{
  "n_layer": 24,
  "d_model": 192,
  "d_mlp": 384,
  "norm_eps": 1e-05,
  "positions": "rope",
  "rope_fraction": 1.0,
  "init_std_o": 0.00521,
  "lr": 0.00956,
  "lr_head": 0.0102,
  "grad_clip": 2.0,
  "decay_shape": "cos"
}
MLP neurons of a small language model. Each row is named by its layer, matrix (gate and up: input weights) and neuron, and shows model dimensions 0-191. Each number is 128 + 24 x the weight over its row's rms, rounded and kept within 0 to 255. Numbers have three digits each. A neuron's up and down rows have the sign that makes its largest values positive.
After each neuron's rows, "fires in" lists the words (lower case) most often at its 100 highest values on Wikipedia text that the model never trained on; "fires after" lists the tokens most often just before its 100 highest values on Wikipedia text that the model never trained on.

L6.gate220:107109143125134110097133145102126148141160142141126170134102111113127109128122119083126146089123112154125159150127140139116080089101104167175129183079160127114070094128186108171164132060166114112172138129127095158144153154112127091125146121113115135116163132099080149144120144135080099115124116117176134136130158125105156157120123124164154090161104143093136161133129127112109108114105100169109140157131125094142117158129181153105106135106156148138113105135150106114127114127113146134085085107153165111128121119106150137125140112134118173133125152141127127115159088129130137146
L6.up220:111177109132105165102132109147106078151130106097107146118114061130109112104109120140165165158109154139196118143130125167113128100127123111149140088147153104124068142160148145149151128109119108128187152160087078160133136157060141116143115151143103133128149089095087123158113103162095144100108129136159138106108124114118135147116162159139147142143107136109169115156150164127125157145104120093080107153139157098103117133111117115135129131136134158126161157131094118132135092133130134153103089116122137140133164152133154111101139157153124130160161132153129103102144133151112130137
fires in: "2025", "2024", "1974", "2010", "1955", "1962"
fires after: "20", "19"

L7.gate330:125153105144146125141168101195125142141145122102099124191116119102124138120131110106105097187156138150112145102132116137116126081129135128073142115168104090133105085131083098133066132151108098159147126147111111101145169092117121116110153108144150138135143125160105146124124117154105129125120162095123121117122145098119127158116096100144102171158057136121108140154131122080138125141134137147104150155107107165120110127121150153146120156148097108158124146086150128109118150119152156097160156126145132111152134110099092118097121161120115161086146154165130181128107127130157138106
L7.up330:142146147111114121137099110105093159178134127081158129145123114165129177091114144118111112148136134091159100124138085147140147099124108103108121095134173120091148073126101093136116113131117123137130107098165106114126128099113113082132130092106118116083157125122115149153147142096132083107099136116115117134169131091123124178158146123144145151086095091110141111142192149128143133122134113116108105112127136162165104127104092085157092162120111146137094147115154139123114149108113126102189152097114122143111083089104140113059120159138126123111161152131102152138118122129129114131
fires in: "2007", "2024", "ii", "mi", "2026", "2022"
fires after: "20", " War", "19"

L3.gate15:109171157142104138088109123148115146119159122106116155105120164106104147171090149107115132141114139149201105148139123132064106127102121137137146154100139123157133167106142153149109137118116090145103144122135153082132136135134167138143162111147173102116129148097129133190154115124154198153126123129143127109162084136138107089150128130116131113082099159083106115124146143143147140091127125122142123131145096164117149125099141143125122086120129153181148112149132150148111107108169111098146164154129142155123124142130133108125130087195145151105086147122131135157097144116090138103
L3.up15:124136159144121101134101111156137152143142090122125108082125122147092095153146116118154126104106123159134114141124132141100127134154118110139115119122102151133115137116173161137149109125107116136134145131139119141135166130098147109118157164142151123104114134167146165171198120142131154130118121129142112124147127193147131114096119098104088143133122111108099134119132179166110098059116124063121175127146130094180091150147127120127148123060111107130109136110124164099142150104150125096121111109110131094122154166135095136112095123107136111100090123102137061126105129117104188150
fires in: "0", "textbf", "100"
fires after: " ", "te", "10", "–"

L7.gate290:143141138089112120106149168108112127128122154086125119135100109131081103123127113152099092115098171073171117132139104135130135098149092144151176149155126139089102083114136146146138125163157143196133158121112138116126116163080070132112123165136136126136162107125099132073097097162164114147139135075096119134119100152146109099134092134086136143081137138105130114073152117114109109148097079130127142128104130117153106142117127134129124134119124097141111137137088121095116134153142140117144156123149111119126124127127127125132154140160157111083160170143120076169170109134141141128
L7.up290:124156127153124144104124131104115089127118109170138127117121138126148155109160094090094071146144145097111074149099101143116124096125136151178112102112131092124127123146114112147127129114153136138096162126145101109111134137107135163124108129117133182130129123133101123095138127140083145137093079165153115110119161133126126119127178121123123142139113189116102166156112125164106113152177134137125087110084155126145127100107132145129134096107063102137075141166124101091103117130134135158106160159115115131141099144137084115104158098136171131109122177135154138102071107155133136098
fires in: "with", "as", "for", "that", "km"
fires after: ".", ",", "/", "W", " Th", ".\n\n"

L6.gate108:088129158150132082125125134168115128125150122128105109111127090085148123131086120083103127104168109126170148171171147103153133142125130112133140201095144107144126140135184129142109144141134126111156135087127129105126140118112147134120096112149112127118143130138165113162107146139101124174072118116133155127138133084151156100155125112117121156117135099148120083120139133066121100114125122152130109154134117082102162156132145099138129170103113180160097161144158138099093127132106156142129134142098166107135188132096109098097115098100133158124149144156097094104121095123140138134
L6.up108:062116114145112134151116102160116102148131116157117123146106084116151088113161096119091130090106134123138145144136148121113146180136132145118130145138125125161166116169181119144141096088083119170141138108108148106134166129120117140102156139134158163099115102126095137119115104123094127082134132113099168098124134103129114157145125101141155099126094142118153111123071148111114140101126137058116130188148149082118133106144144130135117169140130137097135146139101130158186118114169179154106132104126113104117170127146122114163116153125152112082158144138101095139121116121127158119
fires in: "2020", "1920", "2010", "2019", "2016", "2018"
fires after: "20", "19", "%"

L5.gate292:102136095112163134096125125112115150155155145123132174092096106107115149135108136077140131132163127108077104143154094121092152104130133144116138149123128136093106106146154114140125096095109115138137195126135087103145125109134117105136090159062113135119106150105108109114103162115116108141113146137123153106133124107129145134133135129146106120124070108110150122116064159086113154084149144141134158124146154104114143157107163123076125168181138136080125117113147137124143143095108159125115090106164106148128087143133140120155117152096112146154147116138110102151110135116155165060
L5.up292:114157080100170149132122156125123123158143103155129091137129158158146125119109122087122128153091110149140111138157115179121158136134105111131121144106124086127103157092132133119102114112130110183158191112134102160152136162176147143112072153098157152145128151080161150108120124160081119134148120115124110122127147137115141113119153103174098148115085134095157121155114192098177118149129158101119158112102119126163129116092148109098152153157134127115134145163133123121113152125148128140136079125132138137136141118120120115133102156128134103108154143104128075113100201145124148112
fires in: "2024", "2025", "2026", "2018", "1941", "1942"
fires after: "20", "19"

L10.gate282:149157132089125158111093088148138134097140124153148100125117128133138146119105092140189145118133119118112158137162121152118132104105126124113152130163132070134132151139103136156115101147130135151128119103155062149159139136139155155100124158133161142110156180086106079106138135147130150131140136090121125068102120111149112112135118112104100128103128117092110152130067097152163122151122085139118108112125141164138135116091120119148126123153119156106113168143144098147208108133124149114094168151139134091117115111141132123084103156114144116125120152117118077090108114129117138065
L10.up282:115108107104123138105146140119110105118135115150104064114103126125125154150112141099144144092127118131112133150101111127103146126110162122159140099128155131127122171124134129106147114159141150177166124143117125156112169193158139094175123132158081127068194160127122117151087117104114108148120130126132110101169098119116158149133109106103111172135117106115158099125131179154131122152127145123166119154143123150123098122115119110144158192182143162101168119119131116140143106151121115156127097112139085149093110149073124096141147129121118149149128142145138166134123078099127126168
fires in: "2018", "2019", "2021", "2026", "2025", "2024"
fires after: "20", "′", "°"

L5.gate94:105130129078104134121161111152129128128125090111093102127179085129099140114175122117126114154126085112114138152128160142146150122113134137128147144162137129161116130130099136112115144127135135131142110148122119152083126130161121093129070140135099122125150077138102117153109167115105162123182127107112146100112138149167150117121180112140117088105156144114141125110127071114075097081114105097152130155142123077086125116096098163182117123141131070130106133124121128076124115150068095086134131122141135129135148149154112138154125103138161155129129110080142150106127139157140094113
L5.up94:101060125126105109127133130142104131176117142128148127109161126141123110176127152141153128161127096128163114126140105090120138149136135138127156186101097126135163120127161091079148167113108134157110137120128112108114106130130151165176148135129134090156069163112164157138130082142182114177145132136135165088141131173124130098167171118163155129130150156138129112120104116122148159127082172122142141154090127123126139102149121109116118119121131133121101125119153168138130159185143165150121125101102139120132120120124138164177140090158120174122164128119138135111113112163146101146
fires in: "in", "on"
fires after: ".\n\n", " \"", "===", " (", "==\n", "===\n"

L3.gate378:106127128135105136108138136136105109124083109133094132130116149150139110166129096125116130095140108176112137138136155112110122131123165147140133132108100178111130077135129114094129114111144146118139150115112177118104117079115149124104171182162090141148137161133150145159112107078118094137098132110156129137149155089145166177168136152147108117142126100122148095125099134178144122102108122116135128134129109156119135178180121110143126138099094099141134090105165160139117107159125092086124129105116124148137154096133086089085107170113145159114124159095089150143112089118180109128
L3.up378:112153144103103159093113106141117124157110094142113176083087137176116153157146118112116118097117119145099112104161135152151152112142139119123135149114143140158157101133152140082146144116137114104136141098120151102115122063136127135133127166178051130098112089120101119168100141107126138153087141143172129159134100134143085154144142126129144121161105115127156094164124166160107138152131128109146158091144161121148088091151137131151134125133130144141088101095144129120156145095149111089076133107132133161122153090118142093148134182120128162129145152119103147125107099121161107143
fires in: "2000", "000", "00"
fires after: "20", ",", ".", ":"

L8.gate382:151161120182102187152080129123145094154116151108104156145100131162117139113125162111165143099087119119176133129128131127113090127114165147150109087099121132100098163117111124137158085143142123131165134131076127109090138140111110155149097116158131118134094128139108130123117171152134095147149131141124155110151135139159111167130127113147107122078147124106107093117146112139133071119145132163122124102058153155156141115095136128130130164134097140078134115154117115148132127095085128083094154081168129113141120145139098123157134157128098174129159098141140129105114121118097120127
L8.up382:163177127140146084158146189089118151143128079144123126109138109147119127105145141120106132133136154101095116137119118155080152121141129139105110123155127167117175145103120188135128109156148150082108116136075094118118168104157131097130172100123122090134149134112155108139115110140142131130109142143162115110136090166109144106117160143144117148170144156112139108128100099114156109129110102128138140116092125140146162123136164122087172143133200133126136113132134144161136147098145100117117126166119126137151125163077131169156177125173130143118107113090167111098102134091151131134
fires in: "2019", "2014", "london", "design", "paris", "1959"
fires after: "20", " (", "19", " of", "′"

L4.gate312:126180135122146093132143110183111112116145120138114134117124144140136154169121128118095064143127097144106126121119118109120105101139155121117106157124151142139131096081188120150177097152102124133104119094115109101098119139153132113121114153138140108123100115137105084076162125179133142157145118138126155114132152128121107096129121075094141083145137125104143098150090116078106165129098120136124090101128131124117120118097088122132137106124172057124088133128123148156138129139113115108107144138120124141163105141104166139123144107176154076157134138134140146103131175181101134155
L4.up312:130137102096117122117158115191106120104182169101133108181146100124119154123131106143141064118105143122110090157086116075130110054135067119165113130132140173161122098112124110179141146134101142108130134088118124144132110126111198143127101136124115126129099117145122145142111144141143135149075169108139127115093138104109156124131137113083124117131134122128149125105099161138118150135136140105117106118116140162136112098148098173090128115174124097121115155136110115148131112108142137105110149153111124092114099127127177119113144148145127155081140130143156183136144139118118103146
fires in: "in", "from"
fires after: ".", ".\n\n", "\n\n"

L7.gate201:152137131125122111167143147148157104110101118139097130082163153112158156122131101148103133139133063149128099132162109139114108101161093094122110097142108149190096122142111112128146133133133127109087113155141068096140132157103142160128138119104130142133094127117093136149133157142131132111177132153122134161175076118088115103136156135122119089115144126123166151125115136113149164129169133134085109142100123153122125148131133092187110113146139115138094118135125078119135156129173078123110130141119127123118094115113169125106143102153172114105155113134132109111097181074088125158
L7.up201:158158140110153114168132122096101128183094092129106139135107132122108134093136112095145147080123149128137129109121099161115111108148129085166122141174105123107105109115133107133126102172138140175142129131125105102083109154082123167103117123108133103175127111138135165127125178146119133131195120105149120124119107153126135118120097109107103123163070098153155136150150098134158117093135146136139106144123124166101154161146112140128127143156106117140116106114127125078159147114190123131117119158133124138110092095093114127111121153144164116110173160087125121117104165142125064097
fires in: "he", "heart"
fires after: ".", ","

L18.gate271:143161096136119128105150130118128096139133092120177109164152144127118090094121122135100142129126133132162149141139126145081117116100168115115144139132142134154113108118099144160104105149068109135129177132113160111115070160142157119126101155163103167137155128159129130103163133074083143103178133108110143118132111106119136138150138121151116117147169148150078123169114143126116093097138157098093113097121136093144099123129156139167094155144139141160078160147162133134191116140123136128134124108142099145139163170138115163116156113135147094133132133106070138154126159132156097146
L18.up271:108130131075117141110099137152106123099153055121094155125154134172154125087110108149128125136152139103153119172162129112102128097087108151119131136131124115154117106138114108140138179149162126139130125145139118128129145136095182106140160145115159134141148060106148153122171166128111120096134088144116151167110121171156125085132130101164125092150096127123110119127092112150118117105130130097127119147151098094130150115079156124136142112089134152093105105115145139110101114075142132102137131124114122096118115134114159123150094129154120138128087106163079103086083148115134087108
fires in: "1", "7", "8", "2", "9", "3"
fires after: " ", ".", " $", "|"

L3.gate129:118169151153152107087130131146088122105139130108149108151141139082130153122179114149108118106148167127118135146131115149122135153145089106101150118137092153115126100089119125135109137137139103124133147093151135114112161136093110160115142122124099126124085133133139105091117133192117155088129127129122156136124101102174095119120111116123157130145093118101117080106138119107094140192158106166128111083127120146139113140119114106153115133210141167122103150137157129128130057140142151106149133142122171142176145122142117085061146124144124152160149128095127076117114116132117131148
L3.up129:116167107132133146123132114116150122096136087062126127126112107122118152117161115128121125094116166142167138149144113116158118137114135150144167105136110164154130106110140140162105104126124123113146136110151144168142117150153099167106142143168112133100088115114110101142105120151149147145123116116136162136129154111126129109144148110116157141120081124117144123095078108117099132122186111170159141124157096115147102130076117115160064131207158161149148115144134109119126064133137149122140098119161184122160104180156141128102153147143116150177101157123130119161143138099103145137
fires in: "he", "hudson", "53", "30", "construction"
fires after: ".", "°", "ud", "′", ")."

L21.gate218:098095174154120136131135108139129102081114105137096092153105149116141114120118103097133128144097130107094104121091148116145114138121122170163131156113128131133152113121163162095112114141154099138117164139130139069137125141073108136126137182119161143133131089130124129084148113147173135127161079141110095119130150095122152163105132147147135128136122122141146098120116165133137149130154110130101111129131130122109129148145130148128140110150095168114123115138146126069153099126126144160171092156130115178089131157092185135127145122130077143095132171096132126135160206159143086144
L21.up218:140095122121110092132131129169184126138148140141099141108117132108102108108144160152130115126100106141125140108121130087109145141108175120105099156120156141172120093124165105134115096149162079187114113137129129131121110113086161106174151139103167157114132103146162146140114113130147182099128138114111120127139108175133161159161111089118118135137145099120129095144137138128138076137154124150124122109135126091162130157127070102135104116139130128127198123125162127134099128146142146128129145103090098121130077129118110105099085160092084133116119126176117165112145182133156139140
fires in: "textbf", "0", "mathbf", "pts", "hours"
fires after: " ", "t", " |", "ath", "ush"

L5.gate273:160124131103142111136099171090136094101129131133109153124110161193121150134124126143145086116138132181132110147137106173124147104152179106140121133140125112166119125159093098150092132093148158143154135145097110143119129145124129165132140176139146141123137141171122151121133115156115124121134096099137106105127125137123128094137109176152120138134116115136120090149081134090171152145118129085106078143113183131161119144123148127143156150140141151150120107156141116169144114147117083149121148133096078114129152146138149157107098135145144103155115117139098100066078185097152164115
L5.up273:125094123109150154108127124130079160145149090109125129119141137123096135101072138164114103123075147111080073109148096148148130106104110129126098077152142107173129130177140108123094136155118140131105123155114108121151161108147180119139119160122120147133098136182074118142119135154119155169142136098133159135170111089098129148084110142129105123136093139131108156145103096127097122127146096089087118130167110122137138144117091177121161125125157095113128122113183113156158134150105162111136138108120098118104130141138137141170094131124109106145123159109132092125132139178120125152
fires in: "2015", "2021", "2025", "2014", "1958", "1941"
fires after: "20", "19", "18"

L11.gate19:141176108088132122138107131146141123133133108143134121148125115099127141130130078107148094164111161113156114119138113143140129084128155090104127138145104118137127126145133155101160127132161156144119100110168083157113130119081158144144111143114148154161133125110126114149101131115128111120132128147117122107115148141112100149114141140132154109161133108088148129114151119118131135124135137133080075118125150107106101159094118178165133136107161126159088119128086128108100179128223126122147136115103145118118141074129137154158158186108162190085128154134143092090105086177127134125
L11.up19:135101082132135100160093128122108112101177134114118123102115128139110117122151121110127144148112095106146120101111093126152078132094144116110113120127123077165115129165122102164117126153105158121138110103130083153111140122125114091084132179204110141144116138169073152122150140127194124122132138130149133118132120154143116127094123090117099110146105135094161106151162167153119136126100101154134083079189130132120146122114098094113113126112142145153151136149149126145127120134158110124090095142123138121145151097135098103110128093130143111109162135177159121160091130150144125180
fires in: "which", "this", "that"
fires after: ",", ".", " of", "s"

L16.gate2:145114105123141162131140098138105148107129166096171150149121173123157102133110093110176139137153154171070125107086133143141109120147150132120096161116119123110143086170100141146105122114130105137137143137099128163092147173106105177119131139084133150108137093108109113114145151134074158129142148133136160146085155144115134120078158113156137135176117136117116099129103106150099127124147130126111133079113108108072138103156093109169150146094125113090155128134068089140142127115115131114128130126131138140177143161149114146105159121186137150128090149142123122108121133138085132132
L16.up2:091122147115143144131157112132103168108147106135140126112085083147143117128163144069131096171097158129141140112134114136132103082104175113086129131119106122153111118097124152136128162093131082074090133074148100128127098132113165136170110114110143147140120187109104124124129111130154145117132122113114133105090126095107110144107161131164094149140137100136116111130104144112143101110113098168100131105097140080139098170110103145139125128166130135109188130091074093112106091129111126154104141146128101159129075104120169104120122105129135130162128115123145144131137118118122129079
fires in: "9", "7", "6", "0", "1", "4"
fires after: "."

L6.gate39:097160129145095084132135112154154130083094101133075106140096073147159128123130126153150121117147110115139151103125084125163079109109141141120128137156152139144129110107113137187115152141131136181135105129068132102113142063148098108112125143086132127185115168149162138110121159094078122129108094124131149149114161116149098158137097117104158127143105119107121116100097125101123122103110111126149137132109160115141057152122133110135190126119135125098138114124145126155095132098134147152119118125139114125139118157114103110137123122130151140119155115148143169109150078139140133189
L6.up39:049103109143147137156103164089096130118158113122113154130172123146116101098144146097122134136119130122116099085136127133123098141103110156078132148136107160125141192143122118137135125129146163134127111123084166139132120108140170104123128137090101144125134179155151170117120143103106127132109143123133089104150098113170141127175123070173163117125108093116159108118099143118127121135127078152141117149090160134144108107139148124122154129099139143142144115150125134059150152089127136147148138115101112110089125096107092135118155118129163132183151137122119075146102127103147132104
fires in: "2018", "1985", "1990", "1987", "2019"
fires after: "19", "20"

L19.gate153:146149146133176129115091122160112108132141117122165138127098113109147171121107073118140081148124111137129136141148124134098118108086080122121110106141142095108117129123125136199176110149148113135089151161193070090139110142144100112079177188129135139118143130125135114126132101155122157149156150082123142130147142142162140114110123168138074134162091176109143120181130152125127122155134124101114126154122158139092150107123135131115123118117134154157148126135114144083110098106176133152151126168139139121110104133116148130115105108098147156118148080119124153114155154143131118136
L19.up153:148158143141100126121091179125145088142092112139156114112096137110114100090106129120089115141088114112156110127112117140108170098104100180124111135107141139104124126136133153162132128079108080116109093107141134113148101085147129119106132097156107144083109111150117116145154150098182143175154142121143099120134067127120151127088138144135148098143148137085152086159148126148149155125099139158141152138118121145120136156150101100132106085127151153133087195156138088146125137114109163168126146163135125127084138127096108118115106161110136159091111134149123148115132109088150109122
fires in: "0", "6", "4", "100", "2", "aft"
fires after: " ", "−", "+", " −", " (", "10"

L4.gate317:166138108141135114090172103112141118131134127117135127161144123088108120132130143123130091096111112111138135158106149117123124108109137143109112179152076114139156144122110112089160146168099109102112116162153174097147092143148131124100164115127132104104116137140118135120140154167157188154119121155171109112111154153118104090148144167130119120124169145128123145100129163141124123128146135123126155143115149147035162118141145155117161093105104124158140150138082092126156152117124124124122115154158136105092143169111101105120165131078142139092161086108134118161123083169151129152
L4.up317:096157114178133177129160089124144116109148139132130155099132115071096168133123114147142094102129110097118103136109133116163141128119113132115126107163058074131146137084166121122118163122096119139100125124128153113143150137100126133147159168154137125119132141130131121115133135145151127114132123102130110079146139176131126135143147161138115135088181139105128126129095120065091132099117130109173130146081123148082121119110154151091180078150098140119112132130134109136170143109123122146124102116120129109125172147136161112072165103112120096131169101099116123126083100151141147131
fires in: "in", "position", "mf", "initiative", "information", "ga"
fires after: ".", ".\n\n", " |", " (", "-"

L7.gate12:103154124107108114090127148136065147102112099096116115110144106132107139119065142115108140159097133106144145122136118109092152177105113153133170120111113152138130137096129120155145114140144100061123116164134079150134104129119102138159089095120110138120137133085130121137117146142130143093184108186120119141133148097088123129132179132149102061114129111125129129120170126155126125164144128160142068125150117095155165113144162121138130153122116145155120149142135139126117118081130184130138160119104104120146128132113176088150139157111117121116111139123156137106069146097103120146
L7.up12:103112135149110133111134141145111148139088164105148155137134147118136156159060127150107155155150088108121116091186157165106151118079156172115136148119167150128174107125116142149154115155103116124131113127100081125122152105147115139110121121104154158120161092124131132162113146161158105125132120166116141117135119116111133108111156086138112103135178120158169075165140150131133093094140139129182090166106116149137142113115108122126148072145151141094095136142143091171123088111132163151108103115121118124173150136129132146126110157125163131098117102131131120115139159147087147101
fires in: "same", "the", "fate", "dated"
fires after: " the", " during", " f", " d", "edic"

L15.gate298:123148115071152134148136125137148110180117116080116098116129133129175124138130139112145118127101150146059144133143153107168132155159119110120140140136138086147115103147098119144145066105125100134138121103158127082098129162083155130162160125107093125130144114107093113125163158121174102099135095117138125124125129087134145085111140138116150118121141143138140080133098152159108135117128152155163134110096091091150110152169118144168073084133134116131132131122209118152161130156121151152117107134129106134112141100152119141089169141148135125107141133119089120153153113113163121153
L15.up298:165161150165149141145131142148103139141156151143136150139126082130165086082162114109160073152122090119121108142127112101135100110112102145179124119123135118128146132157127123130115122121130120162159145102145098124128100142119128123106115085109126106142120066099157132113125092157100137116157154128098121116118139130171105150112153099098083121127130153142152115142146154130125097115127092148152167139141119134127166101166080162152169084099122137060109128114169133127135129114139122102092147130112143129139148042144178141147171131137145150145135107149124151153130175105107125119
fires in: "6", "4", "2", "3", "0", "q"
fires after: " ", "{", " m"

L14.gate28:151107125115101127130158097136093149120152165155091167126114125099153139137084111120145131107120115148147123124116126123133141151128095147106140146160157083131121076138114102179119126106132148160085106145062130143099143134111117126109148158154102112132149124124140109087077103146135130135098122107150072109156094153102127105144128132172161160137118120152142123129127139113116100141106156073110137137167169142173081125115151122126132128120120168140093162104133154150124124135147122131120078126072114103123093162109093153126097105094164132106140160093168132109101082112119161129
L14.up28:088094143088197105160101123170113148127115099132160178128133111115121135096119112142146129138157148107132119172164122140144082121090112126137144130115084114137157190109107133124113161120138122166169153177118123127083119138143117125137121132095105146176128134114120086141115118080094123119139127118109112131138148105087113131105160142148115126132139155144151134120109129127116094088174141137140170151135169090118135120101166125088144106098118109124146165162144088155136145121118075113140112143107125175131095118129104092098145131127166138115115089126087097136143114134130149080
fires in: "1999", "1998", "mi", "2018", "2001", "2011"
fires after: "20", "19"

L7.gate307:147072080158109115131101120121083120102092100118072113142078101117155145143105119135193089125108090126129131143103133089133119101079129133139154124133117156145125169127090137079158149148116133121157124149137123124120131096138106098106125118148120157096157183154137167112145135132138082122135130140109118101097148155123119129140151073119126093126145123083107100139099155130154141114143125100122125142139109137125104185102143129121104147112109103133137135148120143130111140129135116115147175142087136146048118125142076111113113186138122124099102105110141107126112118109136173146
L7.up307:102165146149103089105136125106156116159138147122132139148117133125144106120135108136139105128153113130119120145193131119118123139129185095112143135131161131146104114149163172154140156116127122098148143127118109132127132137092134128125066135121096149110145119115119093161079107118135112140115163105138147156119147088135096138117176129141160129103159120119153147135124167115121116134122110143114105128083146139161120108096097109141130111130216110126156104115135149136119087055070132150165092133084083160146134106102154165123124115107168082131115142139133130127099141155174115089
fires in: "1998", "2025", "2024", "2026", "2022"
fires after: "20", "19"

L19.gate366:174153101128165135118149100129091146110123111116136159150141143128137147129164106122093106135110103086137145070115157109163121112142144173085118093144099108147111116082132091185113143135108126173129101120088134140115136082141148106160121100170178127138128106096128115135114140135105149086135160121125124126147107151148086155098154125134173116152147142109148147181134151114167131115137124115137107128079126101107113146126119096160127195137090107123125086139109134144120080133143141138175122125166121140165107116150128097106127105146127131130102122124138175156109143112146114079
L19.up366:112115165147111112096149124112105139138147080109109083103101125178128112167134135117146148132142161142134102154123148114149129141067107141135063112134096139130133199130124164133160090111086085105122122138151101082129084122117133114131090106134136144130120142148169110119121127121138160147108130117085126128143131132167165155116156152162095131124173134097132148140109115130112091133118091104133170146137119159122150141139125138147142172137173115110176125099099140112092126122105152083164129080128109147151124149134101104103126108098111130072179137132126136131152124118155107102
fires in: "0", "4", "8", "100", "6", "stops"
fires after: ".", "10", " −", " ", " |", "−"

L21.gate253:094077127117116114141084170122114079167119123129163123156131139141089130103137110136109092128143118107152106153163116119189118129118066124142099133170123117132099104165087143137113094119155135145126138109153123132137151124123133151109171119098151140104157096087143106162163133146192110103144117074107121158105119135111128156179104160151105177149123127146116130125089143108131112121122171141155128135107171108153097130121147146096142136113132146122109129144163101137134150126128139147118161100105113163148099152120105131110100146098094110125153144101103183092140093130155154104
L21.up253:173150155142141158119123149120120126119110162146148114148151124150148096142104129099144116122083106116107126139147127093145140161119089127137201143178149136117100149106058115148139106129145125138096148110152108119132169082196092120174145102109137111110131113142098112134138129140115128119131121105086079136135068167117102153097151143110132101119134181122168102089144148151089158125118159136097122120126130141158104134105109094122147135174129092137133124117153150142096121086133117136105130172121165120159117144170120104141112136122113131119114114108125147105116093092113084148
fires in: "3", "formats", "1", "4", "label"
fires after: " ", ";", " Form", "-"

L8.gate190:129099130104126090107161116120128139141104131119109167152128124160149184166147103122156093084151137115096141140101093098103142109141125159123168111137134138146145136119134123140090146168156139151115085117091153124116154115107135129128145126145143160146100140158164150135084139144138140132133117097162155132118112107168087107129108155096152082133085116172112140116106133104109107095108140153165142130103126183110161092153155112151093142112149113149089100142139135129130135119153127116124137130163139146093145117103100148103168116123184186089169111147145118082143158103135180132
L8.up190:105139153141108132142133148143180118123129130142149120103155176175119100111139056106126142112183126113120135100120113155139077117121108113122175077160196152099115159114135154122169113123129106102116085077150142102120110125120118111151144086153142124119131098103138135110115109162146115127091096143102135142091127115097130114144176129138157081138134132159128095094075133190140115107154088146087135153146112109130141145166152116129110131166132111085114129156148124083118132131124125143108112162138110136152119131126125143130114127142124177162087124149118123115117129162104115145
fires in: "he"
fires after: ".", ".\n\n", ",", " and"

L3.gate217:147103135121115086131129145132131185101095075128129167152109141099126106087155105154120085122134118121137094127119094139115105103122158137134127130127155137163074124122137122102126102146157111117139120121102152092124172162124117118154106114130163156084176098175130139083100110105099123123106135127158096151111104114126160129108116135131100133156115130149171149122141120166096141169083148101136139191126092153176168125128134155113085103095155174104124185124089114118173122103124114113104138097147134125155108124133139148119131141121123148124138097130118109137139085139148165099
L3.up217:135088133125110108117121128145105141077126074160141161159110152133109090115157080160101100163116118163119082100107074150117091116121158122162089113129157096161069146124100085122143099154117095133115145104124154088164174149149134112149102119144117162071190118177160116121115114140133121139147122158146105148113114109129128152128117139124104122084155113152152139147152151154139118155097114131145132126112147153127139104150149123109103120090138160148127160123134110087138148131120110144109166148133079127159100118130141130142113151133106156118139101144135153166106112168144146112
fires in: "2", "team", "4", "4r", "riders"
fires after: " ", " |", " r", "|"